From a checkpoint of a small transformer trained on Wikipedia.
Size: 15 layers, width 192, MLP 768 GELU, vocabulary 528.
Architecture: RMSNorm before each block, tied embeddings.
Training: 292M tokens, 4458 steps.
MLP neurons of a small language model. Each row is named by its layer, matrix (up: input weights) and neuron, and shows model dimensions 0-127. Each number is 128 + 24 x the weight over its row's rms, rounded and kept within 0 to 255. Numbers have three digits each.
After each neuron's rows, "fires after" lists the tokens most often just before its 100 highest values on Wikipedia text that the model never trained on.

L4.up278:129113137143166143114141121129129122131118110127124139130096121157121076121162095105112161145102163164132134140112118143103129121114131104141124162094127129154116067144130127135136108127166152112088123156135147138180145117152149128185140120125119150081166149133164166159101150088188144132109095126147088135118117112135129129081082112110146091092122154111116110147150096085137107124073
fires after: "r", "l", "ro", "p"

L4.up422:118126109130157140156109158141156086101130106098134087140100147111145057089140117114105127146134129117133071158168117120123148147154177109140116135118134097103100106138120133147129105127170114111113134163145130133160083122105113099129140129113150159121164128095111153130096136141091107099143143090117157126148092152084151175118127122158125193122113140076118119127128115130131145129092
fires after: "ol", " p", " P", "ap", "p", "a"

L9.up605:132157097133162123117116143096124119138082092154097138135120162163148130148154158119140152151120127128110147153109160140161148183137132165109153059153107092093089167120115125145166158144092155092089127142113155134136084137130136114150133109182164140129123164119151136160104160113139129122134105139133164105137145087118118064132108101142108163091108125145117107118135125086129102134164
fires after: " sp", "j", "p", "l", " J", "em"

L9.up549:131174118152159142180149134118128143129129120162128130134121136152115114095153142148129090114126137121136086152103161129145123139141142181156124071109129145187074115136157116145115115179134086124149148170152133105148123136141133138124102122134108112115116120135114073163123108149139120109105168063159091140114078183133100095135064142155158127133160119120151116149133152108137138134094
fires after: " |", "b", "an", "if", "n", ";"

L3.up615:097124109148146159125107126087113127167146131137114114151174105168117117154120156130131133110148154125131138160135147114132104125138130113144151137100109139145076183135124132122127144120134137133113158127139177161128078116117120192114116140146179111086134105127132100144121095158078187130132152125118141115084065115100143137112121083124122107110144145167134127112159088082138158099108
fires after: "=", ")", "s", " f", " d"

L4.up256:137125128120127159136107155112133119101095152130112146120134131130116118130201100108147096136156148146147136130146128154135134159157148115144109117133162143062122100150148125137128118115125136115161118149080137104142125112151146146089180170084095112114159117080122146129154126108152169101118138107116117103099139082116169116143144105110146115148109196153123111081098122116069144125114
fires after: " ", " (", "-", " A", " Un", "qu"

L9.up499:116196119137115174122094114143120122116149106113115153151112158089144129114124070134106128115135121095129119108123089182106147158105149131148128157090108135159156121121135096127153114160093118138105150117081104095127085155165158155139121145131168134107137144107148135152104090090125094118114124155142107090164111116112146139155058130091155101130118165114139132119160112129132124116130
fires after: "l", "d", "ed", " de", "an", " st"

L3.up267:141170132108152087156131177119132143112144163135130128110120147112138140137139131132127112106109110122097119146127137147137098111151150116153086132141124146129175144131108127100151114136131124146112123137183108133124117160168100129142087116112148113125135156169128157121109110155126136107096156082161113151110182169138127118119136144100119127145134109131120113115162180110167093087092
fires after: "he", "ro", "h", "o", " he", "ce"

L5.up711:151143141113181109129103158141145132086142163132132062144150168110135111099134120099143145137114108122089113105107085148122111112148130118153124110141104118088080161164143143117096104118166111114116141118128089127180159149136139101107129158148117143128139168118137166164109191082113103135118154134133133151110072140161156128134134113172156165123122092117119094112142149146139137124083
fires after: "a", "o", "p", "ri", "ic"

L5.up725:118073123106094130159155087128120146133178122118135119126132155156160134116112122112116135138100122095134088126104108107130139107108128130122152143123151103150157156092172092120163159076161120123120137165155127167139103149187161130121144082138119125123096094163070152120118125146196146121117088107123149145146139117130121132144127151140131126137120152167132158173143113123122182120131
fires after: "l", "r", "o", "in"

L4.up653:122110107148179170114110099168134161154125146125175115122099150115174110135128061125120146147095125128141150143125129133137109100113158136151167141134095111125132133134127179109097131111111104115139110117107191102122148103135148103140117164130129115150167139122147145133119130138122097135174140131099137181115081128112133152152053157131138134128116104147178111070125147125095089122144
fires after: "v", "ul", " U", "p", " se", " W"

L7.up590:108124165119134095134138173106105100130127167141138195128165131142165123114108115111128141105143081156156137115128126146087144178082079134111113097091117122166133149159107129099105131096148105157132136162113145106141089128088105179138124129129140140101122113152132124112124152118112157110104147146116112107118093137133129118127129064127127151143138074141105129150160114135155104156110
fires after: " s", "ions", "p", " m", " t", "im"

L4.up411:112157136095107145150127143132144160106186142173148108105145124102144139146148150147119113108120113150164155130117092119124095122138143173152127105138120142123135155127142154156193164117118067123110134110129101100122064139115151121106102121098131100152140171098150136157097121136130128148145116110156160135110141129110098172175117111123147137121121130122130149089160105144111078118124
fires after: "t", "le", "l", "c", "ce", "at"

L9.up249:130121107127151136152100141097150077118173122113118142119137158157125145172125095101101118152148128142155087086095114127107119167125104100144115085167135133165100092128070169124109111105120104141119106092107131129130104123111141129104176140177081090155154144157131078139149162142135156105092155142153140129077151136118146105127145111100101143069136117095159137150133110121134071171129
fires after: "g", "u", "r", "i", " f"

L4.up711:161126115113139149115156122160126084137136161141131175150090150109117118167153110110091119129139094115146134122138119086077148154129116126110167126131132165142111154116103117093128124122101109158158092133098148116163136126114129121147126141133129103117148099095124157106126137129168069114136139106115098177090125134160110103155089157152140121155183118116133102143153119123117058126122
fires after: "p", "v", "r", "em", "ect"

L4.up647:108082093130108176117137155130112125179136096069173126124100152106121101108170124082116133105125137164165137155154143112126144125129159134110150142100148126107131117094111125138096089096151139099175116134124117126129129107102123132109130107102111116112149099111090137123096148102116137128086081147132137137128078109120114149141100097167099137157096137147131144162118102136081144140082
fires after: " ", " m", " M", " (", " V"

L7.up224:103161099104128152085150122162139145129149114149107146141126149153137180152135125123160139153121122099120089086124144164159115121105140125168153100106102194147165126159106102104160087137123139113150136163123134095113125136104107130153154123100128127145101151106186079101119093110126138123085135139111106144121082116116096128112091109131113116136125140107129107120142088136133113091120
fires after: "e", "f", "l", "ow", " st", " ex"

L3.up75:110125088101099179102152147114134128190145144105110133148136120113151114110164129132127144090117114160145145137142158142128143094149125159140146117124115133112181097106094167098137072137154166143136116159167122063144128121146151123131136130095111146134119157120102139138112165127130123181155146112142101139158154113135098146122126112122128126115135117121126127109127121132091115141121
fires after: "t", " ", "un", " ("

L3.up687:122126088079134142116087138121129134104101121123137108144126146139156122140182082126126124129146127166120142132149125093122109114146175135130125161139112103132082145128132126129116188124123152131063125074068135122132110127167112157096165123125147164187125083146129156119088132156092137127082099142165142092083100128149138133140112108135153101106112131145110091136092118155140096150097
fires after: "an", " m", "ig", "a", "m", "ac"

L7.up309:106139129127168137114078123117110099152125129140167099130085135137107145155133108154145153120089111162129135158148127124145085104142103134157115069116150118150093176118134134121142155140116139112113090137112101116125118138152128111183138158113148108132151142149135133110098085138124110073103094123104130121138109118122099111141113106187079087103108133132122115154077137094145143125119
fires after: " th", " to", " t", "t", " T", "h"

L4.up700:187137134147169157121161144145121118122098138134121113147124134162097097154186122119112130130140150127137109100110145162146091117118112090128082126128102104133104137107135157120098122153109149075060089137067169104138132124120114137128155117122168161179118081148165079113094133098112137107116116140154135096091114159137156133102123150158100138148119098118148113156136141093156152126171
fires after: "a", "i", "m", "at", "as", "oc"

L5.up210:126165102142156100156141133169148113140145146142089153144152105116083133157125120149126129122143103112127117133118178113142138125118164092152150098110101151147123129097061139135098102117126172144129128121164168132128086117179129122083095089153139110132100090106113099098090122154133139161120126124134127087089106141091158133095132137143145126115173127110132102109138135146105155080149
fires after: " d", "e", "es", " R", " f"

L3.up684:113145098147107112116135142140101115111122167140153140103080140105166151118130139140084127156119103122122133144141122103138114149115104124132130121117112128167111173128142127153055141156189089117180105136192128130146111106163093118156118126118146084111131117155122108175126095122154129102141122120137139108166109118138072149149089170135129121147167128139127137126140098110106107131120
fires after: " n", " N", "ab", "n", "on", "g"

L8.up656:111172140135129096092124132144109196145147162128127093140161130129102135156132162152130163096115121131098071111131132113157127126143103129138105119125159156171102145146118128139117156172130147093144175158127153122151082169125129124141116105102131123113121118122107144125073134137112134137138180086171126115137109178157104117130134107089100088119139124082130165098127202110118115153150
fires after: "o", "ro", "ov", "l", "ol", "us"

L5.up339:123152138116149126089107102164100115137124150151106130116108103169170188135103115154142119125132156178121110122113115125106137083142118169096144142113122112156115135157137084091131073099131119135142142124138130131120111107084130166130085138126112130130171085136126133155204143130136109138145116123110126139129123152130131103142149087124128184099141126128166164117097153138109145167156
fires after: " c", "y", " s", "in"

L7.up116:111121113127112088121120114123130144144141102119134110119129116112119098160134146145173114133146158148141163149141118148144176108122138133124087083134145105140133163162107125116165144142116123114173121123109149142165104142174080098140154128119100115148118135167113146070135086167172124134131124151108117112149095063126140112112098099156150122115151158131170118178123108140122154155156
fires after: "h", " R", " th", " S", "om"

L7.up422:144131104112159129126142096123121143148103117132149081141148174104111163195107129155139129136106093138113093115116128121151122131135104099168156133121096178108139116137129091134114105124097172115138162131132136156165176144138159142125110133162107114084143117196112098117100144088170153128109120139133127183149122115138108097100165104153108119148129144124105140111126102115157116149143
fires after: "e", "ri", "i", "ue", "u"

L9.up110:136113141119140181113147129121138085159135137113134124129132103142147145167112118105101152152122138178144141158122139145113121081150127123071124155147097162133118124114120170157082142150109122161095111109133194117133092112097078107163147105127146171107142173131124084149136153096089091164137139143136139104119086158132120126127145118131112108088114107114129116094098097142172085138102
fires after: "ar", "al", " on", "H", "ir", " H"

L8.up253:136131108136115100095106135160130161110134111115109163112132104146113165138151096165113137115118112130135167164141109116145162124121100092109144071140178173077157164123153091169124114142098113127117142173131142105164128105128124110135157129157123165095140145153121097099102184174120103148130115093137157135128109157123121119098077113114124099110114083082127116123149151195140131122155
fires after: " f", "h", "n", "s"

L5.up228:127090098164099114095114086117167125148140118112123131141118147129142160150168115106131181131118140162141143167125159137137100122099145071119142149140155114118137158150124110138102120133135082148128130152126119165166125105102133135076115117134148155074140138138102111149098099085162103101153077153130138112143120144137121134135164146124110168122131119158163156126128119167088109132160
fires after: "l", "ar", " al", "ol", "r", "al"

L4.up119:144145137125120131137143132132135141104118115143122095133092164177140118095161101168070110080109141134136160135180139110133131110146103107170129157085118124136116137194130110126066082116106129134202146152112134119123137093089115101139110086110097121168125131082123127088125098161148116109144158066124096102111095146158091106114094105114113132141123137093139104162119133137108150133121
fires after: "n", "e", "j", "an"

L5.up34:140126110145092116162127108138127117117096105112118128125110154166136063190096149162135132136142122129119129103141118115099169172144120115146096082087101153092084123126110129162112134134166133118107133129184111147110126156138140166130104099133118125155124105129149130140127158100202151115157116098104116146114081115177117130115122103162117144125168101127155112156141132113110138123140
fires after: "p", "op", "d", "l", "b", "|---"

L7.up612:115099120125130124156099101122127164104155134112137174127078154130130109146114088153090139118090103135149143140123138137117127093088118107128162150095090128164093118164168146166110114107122127129112141132093149093128123100097134113131118114159107137134154175144134141101134143137131164119130149119107107124132104166082145104132104113116148120164117092073158113124141097090136091137100
fires after: "el", "le", "l", " or", "t", "r"

L4.up423:057149142121121094076121150118137163114157127128129114101124135097092126095107178168120104115115103092115165123138086133104128114158104148144128138124146165117119137095109137126095098113115177159095142127197146146148144093127133142147143151138162101154151145119116136136138124116125120099125172122179136179116133110152130131122099122077162119124120090108129139139095110170125122112119
fires after: "e", "t", "k", "r", "a", "h"

L4.up444:092147081155148165108138098124100136127110117154100105084111143149104113128125103181183117167163173124132137134067130142122141087099142163161104139126145110084089120165116116143144144137158154133141135145144130153135103106148180136148123167102140114135143122155128116141138132074132147116177085117122113105143111138153109133124124181130090130139165087127142118146144095145123154111076
fires after: "ag", "ou", "ed", "ic", " the"

L7.up79:117078138137193129130140154144110157105129135106122127144137160100176121136160087086133094127181125095128105150123083131134074107150120103150115149136102119119076123170148131130106093155153102123161137135162097174138132124121149129083116162122116112102109108145168137114151146185144118121113127178139144136120099094136121101159079115122131116167115102111129139145154113097155130125143
fires after: "ou", "a", "ri", "ro", "i", " w"

L5.up382:150141125134150133165159098154098137117130110135118123140170131130130096166168131170115153117113128152153098128111153133079129122156155150142116146141065113125178130102142129126155120059154149097133142076106143147151114085127166089106153123153117102086128104142148109148138138069125081174111136132100134142116149139112116120125128091131121120120116096135104102133138115078109111087162
fires after: " s", "o", ".", "u", "y"

L9.up552:169113119106191146109125139147152141163156111140104090141134138105102139134134128125120120108088089106171125157175122137166119133064141127165161091138112126127147074150093130107113139100168115137109079092134119177115132140125113130187152166122077124123129133127125151163141146149093151115128103136112129152156092159157117127144147087176116127101161146132194098141120135113129118141116
fires after: "u", " to", "i", "em", " the"

L5.up134:112128133156138100142130113164172134098156124155110138137109103109151135106156106125154112132089111149131120128164137136135150120153085188136117141144131127117173167101137121135149137108134093138100137166135068088166152104155150093126089110118159122166108164147099127146135117076126135146137141157134135146148100110162122162163114152141130115161140139148126138111138108095112161111123
fires after: " h", "h", "am", "ic", "ur", "y"

L11.up142:153147121118176140165126100133128148109121111139147100178140103155133132141116111151124102092120088148139103148134158128153089147105133124164151137172141137149112153147147154158183097102126107144130121140137110132157147173167113157153137199176086151109114123133148190103103123138158172112100136088106133138134104123136131100177138146079105131137145167095146166111157118078132140125129
fires after: ",", "u", "4", "9", " |"

L4.up433:118136094121122122104149110102128140106100120150062135139115147107162120128123120131135161089117105143140117182135119163136095107077142143172138109134093130131152118165089119150137143118164168170111121093124158122130112118126160116131119149078144165099131140137113104160106147146105146116156071129141138130151097149113153151148143120106123131171139128114132151121176105154141166105124
fires after: "u", "i", "ic", " I", " L"

L7.up638:170126092143132098177105118157131123080063123170110117107116114163132133093132097137092140141127153151164132161059138147133126137124092132164111141127142113153113095133104103160137076122107094145126160093136147150133106102141135130097104136154101115131139134112136125163132156109133103132130096131128106166096183128106155087158163116100122105089122093096107158142128125082110105092166
fires after: " s", "g", " be", "s", "u", "uc"

L3.up279:115105148120094159130179112153124149168130161175087131154136132155156170073160080084148117111136117136134123161118125128137130125129155138121140148133168126157115134102152172128125084122110121088155135133144142094173118075117124148152151099108147118148163108124148144098100153098150114137093128137145144145095125083126095145141116115126139076152133158130150139153143098141105135120129
fires after: " (", "/", " ", " f", "-", "{"

L8.up130:076134137165109072182124151081116134149109150152153138173111127143135146124110106096131140080128105138146113133125156121104127118115115109129085065117123115140119146143121138129129110140098132140166110109092119161164110100131141123170126126118138171121103102179125106127111111151135114123115106135140133124146115117103084169120163131129115145157140101145136138133095112147166110155133
fires after: "ions", " t", " s", " th", "ers", " g"

L11.up270:118130120151123110158175119117155131150142105172132084083150109165122129146105113083133129139118143150127108145131143145116153114082174074125120131105129145125117132168132127172115173113142163120135142168128147141119104120155107162124127158132171081129114102136130135133148117119138141084135145159098146116086117162129166143127157117131102105124167114101135139161124098100085151138119
fires after: "ou", "u", "i", "m", " m", " the"

L5.up106:113058129135156120090145156118138121130130133159128102179108122135154155125117150086152086075148144127114128091107092148099134155140122131093095093097117144169123127108103124120119125120136138119132121107133148137133145149097103113104080160122087139123101123149103149107163102148149132099109114155136125133125134159137115163103180136154114132137167124106148155128107140144124140099130
fires after: " he", " g", "u", "ast", " t"

L5.up291:081139110135081155133112162146102105069146111148123141095142071142135122097142179140130106117138088162106121156133105137105148085165134185143105134113149120111076137096116149099135161139134100120109111158154158124157128112077124103146125180106117143110125132155168110158114158120145121139113137123123094132111115100116074125150142137107114143106139119118129123146155122181140103118114
fires after: " m", "t", "ot", "at", "k", " S"

L7.up247:102096117129148107150153156153109136063131107131128108092118158124164113174147128135164109130140138082149138125132104144136126094146123136161112119110161103131164112111109137140142114121151097119109130089097187140104138129144130133112137172168121130150151102165132123151075107131147129138104103112117089149158091090122151106102104118117111115116124107189142128129080129140170137141106
fires after: "h", " h", " n", "m", "o", "om"

L12.up118:134154095125157172147157141136143136172137116110140140180088129127127163107108156101103102110127125166131137139120122125128163112128142144127123152148133157151131168123157133168116106137094175131091118127142099110117129098103166123152091135168130102147127091111141121144074102150136155117111159143145176108141102093138123116119127104113167151136129141095136089132136157114103145123144
fires after: "f", "re", "c", "r", "u"

L3.up604:121155116130136129120091162146146116088122153133143098132127111128141195133168100107134135113173112121147134098139114167136084096131113153142134186121108157115152128146161200169107121101153161103082143170118132154124122153126131089138139171147105134133121093128138151120114141138129128160132132110133142133115099142130121105119113141094172088119153143099169115142089122162132123126114
fires after: "re", "a", "ro", "ra", "u"

L4.up747:160116138193131086135098100124166137157131123152129100130135095121117125133166116155144109170092142096149111140093096117120146132095136159106093111111142131150114149125131115137163094094167117077138156102132160086094123138129151153145112098107127085140120126146108133136135097135145143100125107095117146160114120110166123093108068124118110156108117128112117164117128168135112142124144
fires after: "y", "s", "z", "t", "h"

L5.up322:097200086110089170139129109106144134130145100137138129147110124117118132170132096119102136116106129158155146079116093119082091095136116160124145134112144134130118116153157115160107123139146157111117082150096110092125063103112171114144130158119155158164120151132165088102115113159129120116189137124139132081138106121120144153114099132107111086110166126126095106126183131116109136142143
fires after: "ad", "nd", "d", "at", "ed", "n"

L11.up104:126065146133186123119147097090129145154164111129096095160084181150137135145119145149116162173171088122171138084113119128181137113165094143148155141170110139110129107147133102102153162122143156092088123101140123147121108140174169129112095121095125159108107112147120117138117110098156123162126142161132120155146129102132127124132123140119130128129117124174144115155136131117081174127107
fires after: "o", "i", "u", "e", "-", "on"

L3.up188:134121115113157118120169148122135139110136132109116103142117162145090102117126149122149146142124109106204114121083138152136099094157135103098164147121134149168117130094137185127132126096092164106116161135100119186182129118139156141121176123099113101086151129139111128165133133106147145085112117165185104154117132134135142110094091120116180122156112148130123110135111122118158172107110
fires after: " ", "o", "ra", "a", "r", "ro"

L4.up721:129117071106152135145122118132118129149149132091124124157183114174114149108172067124151163152105137077142126149116129082144126065125171131104129138154106096129095173079161141117117143119120149117111153128146158133135148131162121179140104140109131154083145124157131159104132142121144130124077071104100156136148102128112129085157124144144138149133146116112135110138122090128125123116150
fires after: "l", "il", " I", "$", "o", " He"

L4.up381:089133094128122091151124069134154152138099150130148060113100127106163114145114139131167112124068106130106137176151121102112103077182098088108158118118136128145096118119111138120118161144099132151132120108119109118093154117121136145082144130096087132120139163159129117142066160138132131139094110088116162129094107115136106130115111152143127152123172074125116137111142146110115151140119
fires after: "ol", "ic", "c", "og", "l", "g"

L8.up676:128118156149134131120084150124104108103142132080113169140129118189115141111140115061130102107177141122180104113119098101090137095173096138131090117105133095113114130145117131151107132146137146106163125121099113120166081092128132156156131105153127125126078111144134126138139122175149130127129134123107136126076099116149119078106176128143122152085097096178125149086151136151137134094096
fires after: " s", "e", "==", " S", "is", "ers"

L8.up133:137120088139168126101095118149153135143138123138067116115148108151160128150177147134186115120112141146145162135134115113130118129118109153072118130107111117154084127113102124120190080127121090106168079118150137119073115128104102141068131155136122104126114142124086115122100112113161128117099122130115150120131162104142108123143136118132117165139123122144177142136140196130123147133156
fires after: " S", "h", " F", "y", " s", "S"

L4.up569:097128123088113122156122120099154119082155154126161107117100152130170126159120135142143116108094146170120115127113156114115105089142112119112144146110141113158128131114119126138137143131079099159072179084158114118123152144158135115156152161156100129112112120138147148152105111142127108121127124144142144139148080123136097161129141146109136141102128118156101119136152087137136116148112
fires after: "av", "ol", "z", "og", " wh"

L5.up583:133163152127182119124137130175116133113144136150150065120130107103101107109156128156116132133145136099108154148114137147167154089169110116145121117098127160100130083096109145148122121135130137157114129162126123140105116146133153131121124167121174181132115170146120136109156089101140091124076121102163165097170106117141142127157132105164111156094153118115078062101125106122089151132107
fires after: "a", "oc", "ar", "o", "ic", "\n\n"

L5.up614:137155090145108135124140088130148105097106103108128160158127121129137141159115139121115138149094116146120170148079151186142116160111153135074097086158137121121133157137097132154113140138126076190096145106127104140147072110118145112099131133130131143137121136112144123134114152076139096151154129121145140160123123147133117167137165107083124126096116158135150128112124186164132106115116
fires after: "l", " h", "ar", " H", "k"

L8.up515:090134091139096099117085098062165113105165148111156154146122133153131184122133131157132117122173122104127165125142152110146092139137147111122081127096098107098160131113145049130128138120125124117127124165142155143142109127150111131129118107137132130114134116124086121094090151154135117116118097135158135088122125101150138104114139126142148119112126088126133148108149106152130127173152
fires after: " E", "in", "n", "ol", "s", ")"

L8.up193:167134112141158115115143144118066102136103125135105131088121083130153112125160117094093114145122153114148119136110145199129108145163102094143133117099112082184138117166126151132081133126129130134159108122137138142131128105145126138108138126133144113154097144154111129135116129115150137144117106131139107099136110122137106123118108120106164083121159099130133175136131179130130083134151
fires after: "g", "n", "uc", " g", " N"

L3.up722:101144150121158191148127122123129105111123157144138115150123102073117122133140122077150078144144147131139118117138135144084131114126163118157158132117146071127166128128130128119096095159172131117129090085120171136141089112120156112101168140125139148140128114128123103102156146143145142077148154131079137129138136106134094159108103124137127122170115145175134088132150108116087123102109
fires after: " T", " re", "-", " t", " H", " "

L11.up263:092121098106134113147082114077128099155105116151115133128162112115089114131095129160137101095089142149120146095103164122101100153091099120122115119077165141106169102067121146119144140183124104113132133105118129164108135087117104133123178117139126151138110106108132128099180089092126050097114100132165131116132152137134115068119131140116111137097130147142106123121113110121158153142113
fires after: "g", " F", " v", "v", " f"

L4.up327:159160114130103095178160145127147146123140131157109137129137115119116142152092119137125110103165133156165080102108114125115102138172157157131134118120099160165121109104131097121162132166152101094122166109110109128123091139126115137106140126135138139108102146132129141129103141094074157132114114101129125091173130118136139116141129123156144137107141152070124131088157153092174143116115
fires after: "i", " D", " r", "c", "or"

L4.up686:099112137110079165158144136130103105155112126098150103117112175140111134102115105119144158158159128129150098166127143142113133121131124074165105119120182098108125127129111141113124131132101130142152105097065118103141094097112089132086121151164161152164119111147095141164078095155081108136146159131130131096104118105121159112144140123159108092094142107140133132142116153152143085126106
fires after: "ist", "t", "ac", " M", " m"

L5.up343:098132132121134104092128090147138140132106123122146087099167128120092166168103116137129151092120081111142062110150104155128117094096119146150134123128154142126143152152152104128163123121130097151098156124159107141137109159136146166113108130126148107151119140159114132138166103153106139109074123125156157096120112121120134118174168123141135145151165111087149187127159111153164158125141
fires after: ",", "a", " ch", "u", "o", " s"

L4.up13:085133154057109178126176166157141108135132129146145091150079151139141150153143135159112085113132114143111161123131134160146112134101130118131100147116117072098136158129135131131114121112102127137083132142096138132102169100111100160122101141121155129166118130120112152133102125167096088125169113140122159160151180103125074156108100159106159141117119163097112127131116115115131147065121
fires after: "h", " Ch", "ur", "l", "an", "ing"

L9.up166:162124083115143126166140158096100131159122156158121119135118124161073127130105148113123153144161125183122114109094120164122120119088102119132130093109141153105126145138127176114153147132126136121126127143124131161078094081106124141119111055123095151105113143139136131104132125122099130093107103127118152143158144103144141082168093104142111175084118123133130125153130150139125098177099
fires after: " f", "n", " T", " F", " G", " N"

L8.up336:113142137083145116130168133124124138176145144091115132071146159173110145142147158156123159114143142121140148092141139098130136186146127183142135107097101186124113114136168103159138162131147131094112093133138160135113132138136114082126093112106090126133113136104140125148121103088148133117151092094101149126109111165162163107127098085140124112156127113085139117117144144119129095135151
fires after: "n", "|---|---", "l", "all", "om", "|---"

L8.up657:124140152138126126088138140119148124114108099157126091153099153065104155165098174124139108112145135149147101123122092121116136085141140168109064122149096129125126170123104187131118138138101088110125118080070116159138126107096141123124128114153184109108119134116111116180137134129146113136147133130095148086166126117117135138121157143120105161141149103119138139160116125104103102153127
fires after: " and", "al", "ical", " s", "ic", "ation"

L12.up113:103115132112159147173135128155149159119114134116122123096136160088117166155141142121143158119113135136118126073133109130088126127124100182141142122124185135151175099135107142085159154128155081142105101101109075137175123164127125102100141076117131129094147127126113134117135122180149093130134122123151123125091090152116138141140147095111158117158106102153122117099099123126171102142119
fires after: "e", "il", "t", "c", "r", "ter"

L8.up519:140151121087100124091115127138116091188116105125145184108134157169129151135134168121162124117125104123127150144111159171161153139134129151128105122120110121096102140154172107110158079106127166106080119100118164121124134142123076117145154120152148160123155108131114153184130124116109146174146127105141145133106119109134109111152096134169152100104122123147115131170173116132155106081133
fires after: " com", "ord", "em", "p", "om", "19"

L8.up759:140142098133145147110109125117099128140119107163130106124120117136142125136145111144112128094117121114113139080105104173140127117150090097108113118098091146176133129100121129110123141151128136107161108129160064130141114118158104132138089164086171155138142154175130133167115112106111118077159127157095124110140124142125121104118083116165119102158135063141165103116154109148162150125144
fires after: "ed", "it", "c", "l", " T", "ic"

L4.up390:091133077145137104135126116138123116110163129114170100136110125146125130091174101126098062151113124116117133102138123169142122106141190116132116129117146127142147168135149147176125161076110132164113129115110140144143128145093118097141116108172133062157159121124090126163107170163144126112117205117134121149124146115147114136115113132107183141122125120105121096154114104124150144140115
fires after: "r", " ", "a", "le", "E", "u"

L8.up705:139132123096154146139153188136140127111133133129121185137073127049123123148164112118148121141118086138137113156123117154131132128088111104158130134083135140165128118090114096141176172118124146159127108157132137074150113136132115108101121129101134162125121101159108158075121150120075135123127109128121142117126092125156134120108126135143145135111145158067132119124176139131143148091113
fires after: "i", " D", "u", "o", " b"

L3.up479:159088116102077111140151102114106143101175129103113120099185171121120134125143151135128145150109112131147104105139108128110118126110124101155111138166124143143173143130127090128125113106130121163089165092173130089155124113141145118087120144093122112149092159132113113135123140106145126133103126096124158142126099145144120111131113103121144164120120174155128154138160117115160112140105
fires after: "o", ",", "i", "ic"

L7.up120:157125145105122116109164125111140110136114102134113117101128143143100118150137124073153097159145134111183120129092098134162100093144081110124116117132126118100134097132086143151118131101107146107125118134121103115122126131167081164132142122113125147165112119123185129120149135102142107130130178114127174101153126132118131160138151134150132147110117107111057076144134143092123148074158
fires after: " st", "ap", " St", "ad", "ar", "o"

L5.up150:121138150137139130172090107127136122125145148123130108144104127179152119140157114146132133142158116085079154127148169163133109081144158123150131117128096139132111138115123153118121120106084117139133118091111108150161165143078111137133140156169147123152172167108120162140163132162128111162129161130137100139128083157152144118114115113132139146140135114072118167152120075060139141163149
fires after: "u", "a", "o", " "